config.yaml
n_kv_head: 2
activation: "tanh_gelu"
norm_place: "pre"
attn_scale: 0.125
parallel_block: false
extras: ["capped logits"]
init: "normal"
init_std_qkv: 0.0183
init_std_o: 0.00458
optimizer: "cautious_adamw"
beta2: 0.98
warmup_steps: 598
dataset: "wikipedia_en"
MLP neurons of a small language model. Each row is named by its layer, matrix (up: input weights) and neuron, and shows model dimensions 240-335. Each number is 500 + 50 x the weight over its row's rms, rounded and kept within 0 to 999. Numbers have three digits each.
After each neuron's rows, "fires on" lists the tokens most often at its 100 highest values on Wikipedia text that the model never trained on. A number after a token or word is its count.

L5.up1250:369535466506480529542552430494499440520554398447419430400516481523489548544519438436470530548523397527400410591452501504505534548567487498413522462532510425509496443508525544520474415509478526512460483428529487488482533501384532533484567448532450540523503600486483479579424490511571596530
fires on: "lo" 25, " pro" 18, "o" 5, "co" 5, "ry" 4, "ro" 4

L5.up282:556567467465456395481457490466530480498396531609563479526547515453477518449552564512550507460541580437533447562552512426391502478522531490513460450460614440498498555552488378578599459503540539534516469515528554500444575627465554425524464463444429467520460531527471484547519483462517554532
fires on: " 15" 21, " 18" 14, " 16" 8, " 8" 7, " 14" 5

L5.up679:443475418571532490488494476533551542419491414460592523479375429493526486515476520480630505435592554469489522446458465429541437591482493557585518573512586560534509459449475557551539523442499506443490460444443541581518478498397687555427462515497532572524451475545514439482550572504456442594
fires on: "," 21, "il" 10, "c" 9, "or" 7, "." 6, "y" 5

L5.up250:462530524579522512553485461434465504484449474524471556559543478512575463461551526411486525434521458550568483581478524477528440431470419513426518492519461525529553401462585475474510420515441457508530455468420543406504366436539525430590511549502436451442467515527539518603603503518508382462
fires on: "et" 12, "b" 9, "ot" 9, "op" 8, "leg" 7, "e" 6

L5.up1499:508475567549464483526480479537535573621399519503466457404504588429424451493497495436500508457575562582506490497493589507529488408478527512469575426528546573494573536544503496573546430522481522581503503476513530445498511485457480545459443532532373504452535526561538468521523487489517503375
fires on: "\n" 61, " R" 34

L5.up516:475526438558515485499500465528587477543593536526460434502546436525455512473592521369422417487541469391505562479434425434524412540531591532523500465436412535509482475542524491546537445484513501431527532513473536559503444538461456485442554537493459570576464510540560500568435561486470543483
fires on: "ur" 49, "lo" 13, "ist" 8, "er" 7

L5.up1506:466483486539422517504458517531488496424540545387453496518471488471558487455584367548547411427498494515498492554391595513449469541495479442468596508565541470510544500475463469499427499483417600363570506464445551504505437497496589448544491508510459445529496494531513495544567450477427521557
fires on: "ne" 14, "ra" 13, "-" 13, "la" 8, "st" 6

L5.up779:473485509443533491461471448521508550358583538570487517523481485468487447456516507542382460513555565575539487551451508555463470540512571557562538449460505406548495520406491355538492511495511561485606541467478525649468553545460460378382523509612521490496453541515425565491553493440476427550
fires on: "-" 29, "w" 17, "ent" 12, "at" 10, "st" 7

L5.up602:496533428481484500506503491478601543559478488491422530502521499481508467503528547436509520587583565470528479494514450452493452531466509503515533441436574542518553527424554413517453425569558503432479517526543544485592487520526412502485523521500498461567374544547535493507474465485417515529
fires on: "s" 71, "i" 6

L5.up145:511590564541540500601515555524563395501386509513530591482546486509610568425569590625632533484545527490545558438463543431425503499507568485496420492435544508545501506545592495539558509529478406534414555455452535448519500452559508558506485431443484442569395519518575555480559500497480463561
fires on: "an" 14, "y" 13, "en" 10, "port" 10, "li" 9

L5.up286:578463535484484491542428515552432462479441622539447564502416562500429464466487536380397533548501568497567503545529523476555421559534566508558514433519475465597503503463526394574547489494473449508566570515479486560544595540512468451450488468517553500504416469519392554453484495465554508520
fires on: "ur" 23, "ar" 20, "al" 12, "or" 12, "er" 7

L5.up655:512538496521473483540500532529474472546534497405501517488418566390529514475469482467487567567471497488442560409494448584455465555486519486449516503493558434505506557437504543493533467490518533611437521473514528477513484477452582527405352434465389546591453463560542519483516534459470450548
fires on: "an" 13, "V" 10, "y" 9, "man" 8, "ck" 7, "ch" 7

L5.up53:492559454496432464562466515481522618524442428494417572491497424565581595468543509492521555541566483470552548594507492457511466523424503579527437585520538574518563429523436492478593476452513522564476529442452469467464533494402463499374430401503502507486521537522482601516497470467474500458
fires on: " and" 26, "C" 14, "d" 8, " |" 6, "ic" 4, " " 4

L5.up1521:426441562525533541521528457596477484470503466497560521487367463428489498473544644587453559484586475477551533597504481513529432508476456545439477509424566505487450481384449511554411522547490538511430586455528513569482583514564426426475448452448580458637439452503502490520564503452412488479
fires on: "ent" 14, "me" 13, "rt" 13, "ence" 10, "at" 8, "t" 5

L5.up665:619475533526549472426611432499549615432568535468527573453538451526610525472515530444495540495519563474550505553538506500551530439436392504600572448428564572563551427525519530518458519476425466559460484515431464569513499501511460594442475455438488494465544482503385421435481500439392600440
fires on: "in" 17, "il" 14, "ur" 10, ";" 10, "co" 7

L5.up120:478537518494407520525538541426579476450485486513487556424411411522552401519503510455549492490566513413489528529417454511520551607504490537496507487483553523531494510438484558597518501533391448456471490503469508441612524558511524404537496470523478520553467542570419369484444423467541522595
fires on: "th" 23, "p" 21, "w" 11, "re" 8, "e" 7

L5.up341:490496514468563602563451577493606506529536433540428468505497456527512533426571489473424571417512452476480489489481461483525498515451442467492561474448572566510537529430490508470465433362465576528514472374524583483431476588492490589513523511422519517504480487594458584464537458604524520498
fires on: "," 27, "'" 23, ":" 15, "hi" 6, "-" 5, " –" 4

L5.up463:473501620429457454556480532563430548497442527466441567479444484490559487476501492492536509494507484554527536491481532578524480433542484394504542525530482531511485442463439555497521500475408488491438602517471550419513537561457431543498493512483445556483482541546547481511507436540590506511
fires on: "\n" 31, "ly" 8, ":" 8, "t" 6, "co" 5, " co" 4

L5.up5:466540594564556545542483508475539512448427536490587504466501438456489445527451589444447465537563565488446564501571533497648543422554489557494480441468554492553516530483460496496501429539461511539482527458499539466455500545465501496532497557528464516453523407553528543453467469488460536515
fires on: "\n" 32, "ed" 9, "un" 6, "mon" 6, "e" 5, "la" 4

L5.up687:525442532569624493577507536506500528529462480461470492477440526330478420515518493468525701489471434480432539456540524490570467449396504450508417539555563529512508500472584655573487491481470468567581442367484547531462461465510442432476520445455406493549456529503532509541527584472398534483
fires on: "n" 18, "s" 16, "man" 15, "ma" 8, "on" 6, "tor" 6

L5.up241:485541526488547565413515503550534588491451480491526464534458484530477476495492571519468522493491506532473590618366490509541584428532474521566511473530452387538494469502499466492520535418557561492476576490443517435530427526578548592487471478372543539538468535469511512503567510564474525442
fires on: "c" 41, "d" 14, "ric" 9, "mit" 5, "t" 4, "g" 4

L5.up22:552421569549481539569438433561468495420511541451402511457569506449469525514476505546458499502519457507560527573561503458439435473500445503409562405472470556515528516596535542588483330488434518497537503429479474510489529525530551518559515449447519514542427434532579546526477480521455512557
fires on: "d" 35, "n" 14, "van" 8, "f" 6, "fer" 4, " Al" 4

L5.up482:471469528484431577544580516447533477548500575562514497555462433517488415423462423442461477456523457512545548530574492543499508444478480466524448491576520497514533559537572532483612516517520496509525467414469476420495513477473524435455418556458503693504469509545552415557558421451485476566
fires on: "," 29, "n" 22, "en" 6, "d" 6, "g" 5

L5.up586:547518541508514407515507555561553547466454450532552462464462488469481527419506613474504440538585567533627507503556422496490465512542553388468546540517531405506510462493536586509551515498564480467535491373366587548388515560533468490420498424449452442490472598545441397469457465489443483644
fires on: "n" 17, "an" 9, "j" 7, "en" 6, "o" 6, "r" 6

L5.up1503:440478529443447485586440494558524494476515523565512530450535503456522475508501531492426562542556477533468492437512452420513502433530515493497454434552442522503576561464557475458476460529523486472484581492647572435509457569634388534499563560501570561548426451570504427527461435474438509504
fires on: "s" 39, " ex" 15, "f" 14, "te" 6, "ex" 4

L5.up1519:390566505457468639547505626538509592494457460522494514404526513509535493576429550558429569512610520533550482469511465465508528615399532496407552435480491527512515559451457465609556483437436505615535555456550492468529517475429498440464463461495557477535594496464485479467506487546477477544
fires on: "th" 17, "." 13, "s" 9, "ion" 8, "per" 7, ":" 7

L5.up1071:435505447513482429489456578528523558467533476450552462554519397511535499566653473587537520527557472465368543528457494519433519493500537432587546517482485490516524472540527415462560503494503446551506526569486486547486479482562487510507544552483502601455603637457549407475590447567551491516
fires on: "re" 18, "l" 15, "o" 15, "ho" 8, "y" 7, "d" 5

L5.up11:412495490506471494515475547550547471517484475463417548487491418616505564471565505455538447492534533455537496507544486517513508484594537533518555520508519471544525430550463561491684503475351462478563524445408519459470549544553534448487521492438529566412556595548478407452474524405388479517
fires on: "n" 60, "re" 7, "r" 7, "u" 5

L5.up1149:528495433467475579486562471558484514385551572494520484474378478456463392407556593427530510550485545427503430469414537546426418471505452516535536564493437399569563533499454522506518542485398595463512491530514492436414525454476473435524553516469571416419458559473464442424568533425591573444
fires on: "ol" 13, "lo" 10, "en" 10, "s" 9, "e" 9, "ry" 8

L5.up819:566466499465435470580539505467654514506455509459500541472486431496427417427509494453548516465491547551494538467564491530476448558580471439596547536539507550552601466563504472461515432529536461507543519460498527534476552536546501441518397452530556583497483493532576528444469438523495477469
fires on: "g" 35, "v" 11, "n" 6, "for" 4, "ve" 4, "na" 4

L5.up1182:457499542524460600537476641496482581554479478519369520517503469514534540508506469571443530518569451461542481465620393482482484572376518466550542467418514474495433504584578516558410458537526480514482481446544449429500399493412589511507441424538516537594443506558503464440508467498471471482
fires on: "s" 30, " Ro" 23, "d" 10, "ton" 5, "A" 5, "om" 4

L5.up928:526505472540455524599531523482603432462477513395474463441492535413414485489555407520544449517492551499451483580506513529477512464543473503491527510530438609585556437542541450443480399530487555446468480500472469521468467552585553516475612510598408380470516402504488489547516454446531666505
fires on: "ro" 52, "mo" 8, "as" 5, " Ro" 5, "la" 5, "ba" 4

L5.up1526:476536519500593458462432532509609468512475464429559501530490480484445493446512473470490486564521533541548562579484525447480454469496588471540466593504553631476513563440520552597535478520494496454464487433570600622460499561500554496564593471488452490485549503515519457429607457480468412563
fires on: "il" 13, "ban" 11, "gan" 11, "van" 8, "lan" 8, "an" 7

L5.up827:466460576479493596495468472500466469520382513590406509440569441532537478513509429520498432410499481505508475524536521528404437459453487426453482531421501482524496459569575417523566546451563549528525509547445564398543413611488504466630538453454489446618511536489536470582533468515430535533
fires on: " H" 44, " K" 35, "n" 9

L5.up323:512504481467496450558452534539527525476501519496507518535584566525549518477567595538477415540442479557561505478478603410516531511526441527492468418443472557504537488539557528527495499458439527577512583494471466497550593510557510546532391476538477466568456552550503577485451435543505451531
fires on: "en" 27, "op" 16, "y" 13, "hy" 12, "mu" 6

L5.up1202:476543496561424441487511536479485460427539517548447521398480495520473438466567494466516478466579461464551476589471505455402528467436562508465468392403506501514556456554555489575523447470476484532523415547490502438520478539535566561498530519518497529616494436518500533505427454541462609456
fires on: " H" 18, "ment" 12, " ==" 9, "ze" 6, "ve" 6, "g" 6

L5.up426:558502532437432480459480486477504495335471528551515442519472513436577461445525545513385432465538546457452474479563510502499472547564521517490459531554446429545446541425491412429557510564450577534590510519519475439474509437529477396531511522521469594497552521515405516448517476468507524477
fires on: "ol" 28, "at" 11, "==" 11, "e" 10, "i" 9, " following" 9

L5.up613:530453506460419521614476463545614477514523509538475553472465420596525442442519462512446478515514514501534472504484440603412490488465450539589494527508599509524504492471582421511460394451501509503473477524484502531453514542503454482438464368480462573625404577539522579471510512534442621507
fires on: "in" 17, "ic" 13, "ment" 12, "c" 8, "ell" 6, "ev" 6

L5.up698:450435452621448505567521535563446482430400444592521557453544415448566552454435466530428560478490557392534568517457480474568531554488540467493487591548592438519459491479509575519540442436463479510481570517500441481503488470447474516474570450457517539481513574536404512603509534530489524569
fires on: "it" 19, "st" 14, "g" 6, "gin" 6, "em" 6

L5.up133:429490450595415520509555574440504455410453471504408478385544436455476501517541478521401531464450545481566511528363470372520451508445505547487486431536415504519459504502445549475481442580452670596528532462475483473493526462500530400568551431484372486480543545499463504457555490507572443490
fires on: "s" 24, "ol" 19, "w" 13, "pa" 6, "st" 6, "it" 5

L5.up1157:503458466499405500520554447556480534517542561492481414422413500528477432529459484445521536573493496437505556479459443537504523474589513418437406566532438531505642456493547482515438421519524478477547485389545504557492405562408542596530591522482547527471463524520484416539430578535469505494
fires on: "s" 21, "d" 11, "ed" 7, "le" 6, "f" 5

L5.up322:446474479465562387626528469493504574477454449529378554499482547538561418541508554448491454488494566517496490497517484578429343495436564527517491534626546500519549376495535510559518554502475517480430559541404510472469427576466457562530505462572521507521520470496491525422583458508438573539
fires on: "y" 23, "ly" 17, "ed" 11, "v" 9, "z" 5, "red" 5

L5.up599:561493516463495557619563452510493472464497560553487516428529483472442489486509547466422511535491681520427465475520451416464427545508613437469499418487556501508480510518496533596468425580534615526462454446580622558591457596515498515434544440485431479485518522527457515486492498489429554511
fires on: "i" 25, " D" 18, "le" 13, "ri" 9, "z" 5, "st" 4

L5.up1303:542422520439466469473541586435463527504593505496462500509466458475428505408501444486483482436584452519553497495510509591453439612611425523536559531551530557542507475510541530533498515544381487501557478448443483521591554490423584475427468460445407436478470567498441402477561573482471492483
fires on: "d" 26, "u" 13, "t" 10, "in" 9, "on" 7

L5.up1321:383439550561493538512440552550533459522518584534430481507466475495518538454533606486499595518540487542600447482465451402458485460533529517516583522536496476523523514454438576521593386538538423525469562490450460450478463516431464584413568465557511560581442519598466375529507530471475441533
fires on: "th" 26, "d" 20, "s" 18, "st" 15, "it" 4

L5.up142:505516483544471515549571528565487478533513434566483399410499504544493446448554436361480569595486548526478452606465453552535533587578416503421426517584570565525573424470492591543459448534457494523471504470508528646472480552509517492437527407522415466470546512565414565538517509474472550602
fires on: "ro" 15, "o" 12, "mo" 8, "ence" 7, "ve" 5, "lo" 5

L5.up171:472427393484494576469547497490512499457511520463490432425440445481557474502514411504499475404499486579528540543431522568473501418533530409476478547580510584609498461480591490483521469543494608437501490462623622456585441531514484497582596443435509474536524458483500386538403463504567556419
fires on: "d" 18, "le" 11, "la" 11, "ri" 10, "c" 9

L5.up441:527544569503402449453504490473563582450515578486531539441506482550583401484457485385502543508541463541466519523384490555533520530501501575365416507462581534515561471472471500595483473467431537444524507537561436534592517511401501530532455481466379509498450546561548597478500447383497500476
fires on: "re" 20, "ed" 16, "ve" 15, "age" 9, "ia" 6, "ize" 6

L5.up790:415427487502451569542518566461560435543525566517489424427536497495435525433480523514416562502568516504483498456480504534452469579464472402569617489477562548491570451528443531448526485570477530519492425447579515536465408472474605483450468506435405551583537521546520468457546531474440550504
fires on: "s" 26, "d" 10, "l" 9, " not" 8

L5.up1145:492585499550575530518503487621427476467506553519555569480359465525413471515604586538476489500602473565484455509486523556448489529404504405470451495557508524515564393467533501485503503477451568548560480496427514521368490476406473502446492555430432447592479446513359471398506517462533402501
fires on: "." 25, "al" 16, "ar" 16, "ly" 7, "Personal" 5, "ro" 5

L5.up356:480459428440422486484529497553539485483449483558449508439353445488473445396395514483441530561588501440568429540469467537530467538504509508446445493529643446496507439457516468520466499549509557496477479445577508470603511560390440487468471465459545390492575476613473514477419542483419449523
fires on: "ed" 42, "w" 11, "s" 11, " from" 10

L5.up413:405410556570386465419549499559506601418571455470493495524525414514500450418530556482523502459514556580452561460470560517434439629620634466557557508581539526568532501532450522469537554457547457446445505516518491443539488602445583464517516478474560515449469480514395534425553497519495446533
fires on: "or" 13, "al" 11, "d" 10, "re" 9, "il" 8, "g" 7

L5.up989:470571414507594484442521448501485503420497491485535536494487516382524546512496508529487498498441394492455618563432535651548528516481517516477543547515573504562498530455511568489488424528369545484602579419523429566557444595491581482500592449426499468535514452512539528500476443480544459469
fires on: "la" 17, "ri" 12, "ir" 9, "me" 9, "ur" 7

L5.up417:501464553575462450471488467476473470513545547458428506517466469510464465498550520543492470470668476516573541522518416498508495538616479484469480529538475450542580539515454505525474483552497511455538530481564498588540431435401572495450511468495512522463458392496561580465528568463420575526
fires on: "t" 16, "d" 15, " d" 9, " of" 6, "ed" 5, "ar" 5

L5.up126:514438533492555495503509512518480496497523495482486484533548569511522333498571568518539550392607590525416492507499498495373483421544484466593532533480423521495565550549573482474501474599452554500630522418566468467480466510540464517468528543481505515481512437491555466497603468462465519533
fires on: " 19" 18, "di" 11, "o" 9, "mo" 9, "ci" 6, "ra" 5

L5.up83:440601523465527448439491450505499589485457434556462597540460480538483522477429483525633516468498463514479498531447511620532519554399534518601572481562538604512476460459482496542478549592485507506497488455572539523569479491482580545612560487569586491600503540497520545519467525502599466565
fires on: " b" 24, " him" 13, "op" 11, "al" 8, "d" 5

L5.up480:382542426446437584448454542602426478408521414526487497490547466507485546564577553505500542500551519544475460504399545505365581560527371423435514486476542499530461594490466448535573509460502514517431526463547573511557534422521581587485545519488456464469605438502645474498489445476472586520
fires on: "o" 22, "ha" 11, " Jo" 10, "de" 8, "ga" 5, "re" 5

L5.up574:545531585486488649520512486428551518490523519389484534481466534542399466403529533417464600585541591493586536456450413478490454520473438526484511511478525478517529502434499507457503508454528566522498392452490559522522457559558505553418535492503468583530440443538428496408561559487631527402
fires on: "," 51, "." 12, "ic" 6, "or" 5, " that" 4

L5.up869:464446464530470486512537525431574471545530504547490535439485517500492444480590495497541488462463482456409561534541557486453463532501436431450534486552512490514535575529584543492518533493562587461510504461497469443480533563498576429620551520489459555454520514513588549446555468416570452503
fires on: " 1" 27, " Po" 6, " Con" 6, " In" 6, " Re" 6

L5.up219:530471543443426609531450532468482621466566504543537470511444473473486550396553581509531558415552602565530536503458379475491503579477417547496502589431544485525548550452506435546536474431503600528532505449485430542510456429469576503367465479445586506540545577512457465431559453492478505574
fires on: "." 50, "-" 38, ":" 5, "," 4

L5.up699:503517569507548485497543509575528495469520398488566496521475452490447426494482367362503580449532600482498455479547456517572578609530427558467505515491449504484438453544535472498438491533487513497508525499479418476537551481457425483448477426511448486523460541508627493462532471482492529505
fires on: "ci" 26, "-" 17, "ck" 9, "ft" 4, "ction" 4

L5.up393:557461519448427430498519537531517448477463526538506428505497407412587502445529550466527519442488481508499547526603484457528395481524503467494408434555530585498537509511480467563539452418523533515433468553435557496508378597480472457509533492471535487637531503528466467593548459526496465517
fires on: " R" 28, " m" 26, "r" 14, " M" 11, " L" 10

L5.up299:512498491481473419561486432470584524497449413426463528510513441514467480481517425501467511405496479442551476567482502468546411593476490502545530502548536653549471462495476518546437493402505523559504468397511455543498511504403557458468440488483429580483573535540405507466553472532549567474
fires on: "or" 38, "ol" 16, " Wal" 11, "ur" 6, " Har" 5, " El" 4

L5.up1087:634385586414458521519511512546519533409456510528527553445505518489569444467516554472501517511557494424459538529493546500520439549519421453542493455529438520554529552447484572536567504457535561597425517522424511465546508478474499564410609494495498566401543502535505458479516479463488469551
fires on: "il" 12, "est" 12, "el" 9, ":" 9, "ed" 8, "ic" 6

L5.up309:462458504513451407500518551499546490437450447452562542469506434479481475515465484486427515561496569519578512536512568534514520635492545557510517508538500416500486503582477437574512427539481550480606523471488514618535528472408495399424557438526412471482438554547368432429481482498438486518
fires on: "al" 27, "or" 13, "ed" 12, "on" 9, "n" 5, "l" 4

L5.up706:453547508516537494563468569501486432439508498495492540495465612499478509506459433414543534496522557553562565455507391432535480554429461506454474476423629457527500441435483434492574461427456572526624533507540508521508493398468535417517452507503418635500467521512457416588465505398529438580
fires on: "u" 21, "an" 17, "x" 6, "en" 6, "man" 5, "s" 4

L5.up838:554456458505434557539527505533502513502540499468493563485567542471510408498546450522483468398503447557543503510500410467479484534638470561530570570469521457536572468506471511546515529495431513405524473385405423527580563443435616561542442413551490466449574488524597399420524557488475556568
fires on: "z" 13, "g" 10, "ra" 9, "it" 8, "la" 7, "ry" 7

L5.up283:414519572467497527518474522515463458499581494489526613538534465566462486561562435527416569584583558516498491570461542477558523523537484540470499498463442528551482443632504523473582367540384525574505457385506451416517525585459567533429548493559484464481517623540496487550488512483535518493
fires on: "ri" 16, "d" 12, "re" 6, " tri" 6, "de" 5, " his" 5

L5.up731:538374505509449471573496491517518573415466487512538502489458494511533481504582476525583511387496543526486574465554466459399560512448449518492502508503496501521543452484582482445551500498563580453472582610485486504471455470475535532461473467471578467529545428527557457517423487492569490535
fires on: " pass" 14, "s" 14, "ke" 12, "el" 10, " c" 9, "te" 6

L5.up327:535540597488482415498410487532534403482485404514497549432611456582483420397514519470514539450526543566384478521505537513521471506436501413497527414416425566483582467453565474546493500554494482518526608463553575457402465491499543427456454594437498552592525556490488560517542414457409466505
fires on: " an" 72, " Mor" 8, "ut" 7, "mar" 5

L5.up568:408460509466477570587476654465550476451447417523548530551426531435482476500563560552401567571505483536466477498539518502376449487475581521486428501552465472549553499438582557551458506423549352502468487475542480532510494496497465464520472444555513528567558540484522426522505545512518467571
fires on: "m" 46, " m" 10, "mm" 7, "mb" 6, "ar" 6

L5.up1407:532500490424490591438509556525451509490492475465465436489517478529553550492564480441418510480540491558555575575495420559494501436410499562401478609456524476547486452533527538580408467477428493465603474470498409541525453478499480468569450507455568417468489454487442557513501435484498487460
fires on: "g" 27, "O" 11, "at" 10, "t" 8, "A" 7, "le" 6

L5.up965:474495471537475581437568483487509514426485556416485450439479438509506446501604506436543545477522404442462523586406486539484412517513571506524467515481447484497553538531511522512478449480440567510495516424462466504512475442413527393541498471506489481506623489449499559468525469487489478507
fires on: " Ra" 21, " Ba" 13, " po" 9, " Bo" 8, " Ro" 8

L5.up1381:594468456533473542513529480521530614449426516555509486556543447540465537452490490520535529605573520411449520600430566547498520493520482518499520462544463483534526453498508519542470481510463467635519538550310487579521439464414531560463540506570458539541493500536461533439507515426502467517
fires on: "il" 30, "age" 11, "ction" 8, "ip" 6, "ur" 5

L5.up1147:550512537446549507582508556507544423520416434529498522411548485526475443430472642441567590498503535515526517444520454439506445531554435536595471528444529490522494529466535432530558495468539464452536484476497506465462556598444517425526487409559590539458539473530499498435513523458504465504
fires on: "n" 40, "it" 9, "er" 8, "t" 5, "en" 5

L5.up244:478498561419556461494483435568574517490398545489486522474529496575529520476506428619448579523523476522534533469552401520433435552581506490425591508583468403493494446543549561519473494528515541532502469474424452578438464523507507585538545570479525547477507477453547467569476593526503564563
fires on: " Ma" 28, "ma" 10, "li" 10, "ta" 6, " form" 5

L5.up740:518541554373469567552420529545451550459520544456452452464440534435486479509574535490480519566559466523513520601529506456546469376602564532470492464507553463513530504558487442486522549603473531412423573504439485504543498542460510532539576506425477598456485527510475413497581485479469418486
fires on: "ar" 21, "t" 21, "cent" 20, "c" 14, "at" 6, " also" 4

L5.up1409:431402512533489644476498468582462452478531565554435438459455491548543529429542581539538514464489521499512477468542466504425485458486453506503599556465436496535577490489519547562519592528560454465558618439461508505514429433529535572408510382450593453573563551516548377483479454539455447532
fires on: "th" 21, "port" 19, "s" 11, "land" 9, " Port" 6

L5.up987:541541497540440664449520448462531516516533461473493538510516435498523506472476447452486532582541468547578511530470454497563485520559380508412535489524570506517514511489538567497594488549417528514521488516514570455531481512443534463527518495537428402556440522484514355519492539481498617440
fires on: "ri" 15, "ru" 14, "e" 9, "re" 8, "or" 8, "ca" 5

L5.up489:455481522426497562492463489430621592451495541501422541523415471443467525548500481538491491551517533557480522462491522525471531494551472402538522475525481423529412573511538520491468425488450588571485557457379394524523509480558429529465529510529467517584563465513475439452554509527466468477
fires on: "c" 37, "ly" 15, "d" 10, "." 7, "li" 6, "ol" 5

L5.up201:558584497479496598470427486508530579524484535542434474546452522456567396488511419519425503385471538426462501581462490404480393525524525495509597544420543568525544502552488495474531489452507586528581590408580507485545455476482509395420521518525570509522526528502592467475476486487486557524
fires on: " |" 28, "-" 15, ":" 11, " " 7

L5.up377:538578503486455416447493499460496570328554517481546535452475420524569447506533560545502483428475481511494480544480479483436570544588516534554476502484470480472559504413461608566498512534533424474552474510472560476561514584596530394538480503501436421504457548535535548612445449530501416520
fires on: "e" 20, "me" 16, "ve" 7, "be" 7, "ame" 6, "mi" 5

L5.up52:451506576492495488519594445467412543516562505452463547544551466469522430504529424383449431516483503550541620490497502455535559501554482575466479429548435572554498420426526498442465436547490592567462511440411578495518420449441484441505668499514454468507518401492515612499517459503462558481
fires on: " |" 20, "\n" 19, "op" 8, "ot" 5, "," 4

L5.up543:415503605565422597437433617487559527456491521365538624500449555498516501517428456416459609519608549586516554468497521463474446457504517582460479481560579563525470600469518536573495507520531491495456520478568408520494467460479582462556513454491489553561532625535501474579584544460464502497
fires on: "st" 21, "it" 19, "est" 13, "w" 6, "ia" 6, "ed" 4

L5.up526:425468513504473500567465533509597503516495530439487493550554424549507425518540574461468457417455425516488575430500526491455397563541460549636557491571440577537525444444428471615551468519479504509452501452608415442493531574462582422427561498444500482606520524480485432560564564483477422475
fires on: "t" 34, "s" 30, "d" 10, "ph" 5

L5.up1020:494530462481562397560527580557458514472498448516448543451452509422436494477535519528438485513551509591486500524481570582464451425560476496449483552618449457550600401529618443511510499418450482489445458511560423545422461559470539490459541519494480502465563415535468599530426574524594446488
fires on: "ar" 24, "b" 16, "ly" 14, "o" 13, "ta" 6, "y" 6

L5.up329:526527471589416555524540487603434482522472479468490524445463546518502522511551497434464531436418562489495555445505469587503500611403447532505478516473547573516521543525525486553475435609438528447565422511511432519543382482489530489488510498458534470501521518490417441551501531411478509435
fires on: " game" 13, "at" 11, "le" 10, "t" 10, " d" 6

L5.up1354:413442472505487658558378520506408478479498380441459540426441547514509512552545521548441470511512515519501541475423547560472533490444535511496470518486450462537505479580515478497526489479525538555503464526573551476490416469375539508476518476490515502536487506509542477562458535469594585459
fires on: "d" 23, "per" 23, "c" 11, " (" 7, "ed" 6

L5.up415:543473350502440508492500367506603475468556479516488449520527495478479515448509521555446478424506594532505561477457513549507502463498543504464417453531477511505493445397450593533560451483495548507605582561443537503512595459437438449465556443492533604510523481555436450466479521455472479485
fires on: "ad" 21, "il" 11, "at" 7, "f" 6, "ine" 6, "ate" 5

L5.up1124:508531576462481553551486503503492476474483485504489568479592433505342465526478603569400542515498592580534470497478538505494558495529457448539413493424466507544562565575521543509498442567520500478513519442537475452539500528464517425533527415397535504518440468466506559503512425485510494505
fires on: "d" 37, "k" 12, " /" 10, "n" 6, "z" 5, " De" 4

L5.up1076:488508540486551512516458445492431529445468448485450487501509440548565493492468569493362459458518528475594515481514554537559497495454452450566480533642514486529481446498523468497360446538526536576541433533479507508454536516495443455408488493531488464524522543512508537486477499502488597428
fires on: "ol" 12, " form" 10, " time" 10, "ab" 9, "in" 5, "ment" 5

L5.up1388:572506458485465514476459511628462535483466522493462584489573524524647553530532503522492557462435443523471518529420418527458612465399477546454476525530536534529527484468469513536552536494565485492499456534516488622614452513488520447389416437459465467434475441543509471542535467543482561498
fires on: "ar" 16, "d" 15, " and" 11, "ti" 6, "tten" 5, " Pi" 5

L5.up497:530532502527525625494485496547577446554549575394522530517476451504464470486544575467585556459584577619543560534539450547372484574534450504486604476497458539502528561496580536527438446543533415490582549430487528548501480499466501497397501484427482536490474444507556444504601504423458558503
fires on: "us" 14, "o" 14, " of" 11, "ci" 8, "A" 7, "or" 6

L5.up36:594573524405557490550474573544488532488501383609383529417524555577501504466528493410527477436511475471549531455472566498553470459464521511531660531451457580512461481437565534589428497504535558575464562466518549440439481539464523452536429465581495499562538493576360496488471496484556457511
fires on: "n" 20, " N" 15, "en" 14, " g" 13, " be" 9

L5.up209:514418550541525486427422511467493436519440453543479574471453426444465431544543433525462594471438614502432524523513475585475493459509473483411420504531534514505580388467529624556547406528490535506432520579511542505451484487488534490488584530526513583558583478537533516510435542503565470544
fires on: "o" 40, "-" 8, "ad" 6, "y" 6, "al" 6, "\n" 6

L5.up411:503493459569550544519496467580492422370463538459502524483507526473514526384496614446394529510498383476480538523576516448431452503532464511401462497440514566577550495380500570501490427555524521472580585466502510556397507490544513489509572457502504471526459509520543552486559511451489428466
fires on: "at" 22, "cent" 19, "ur" 10, "t" 9, "en" 7, "ome" 6

L5.up1374:571550465458460473481453588516342466450419567522522477545489528432489437435586518507539608416494573513500487498549531500449395474421460464458420483495570556524576548420574384522566551456500549493499636508516517492531538521354514496430482533375491544563494455529484467472515615514486490594
fires on: " 19" 69, " 18" 19, " 15" 4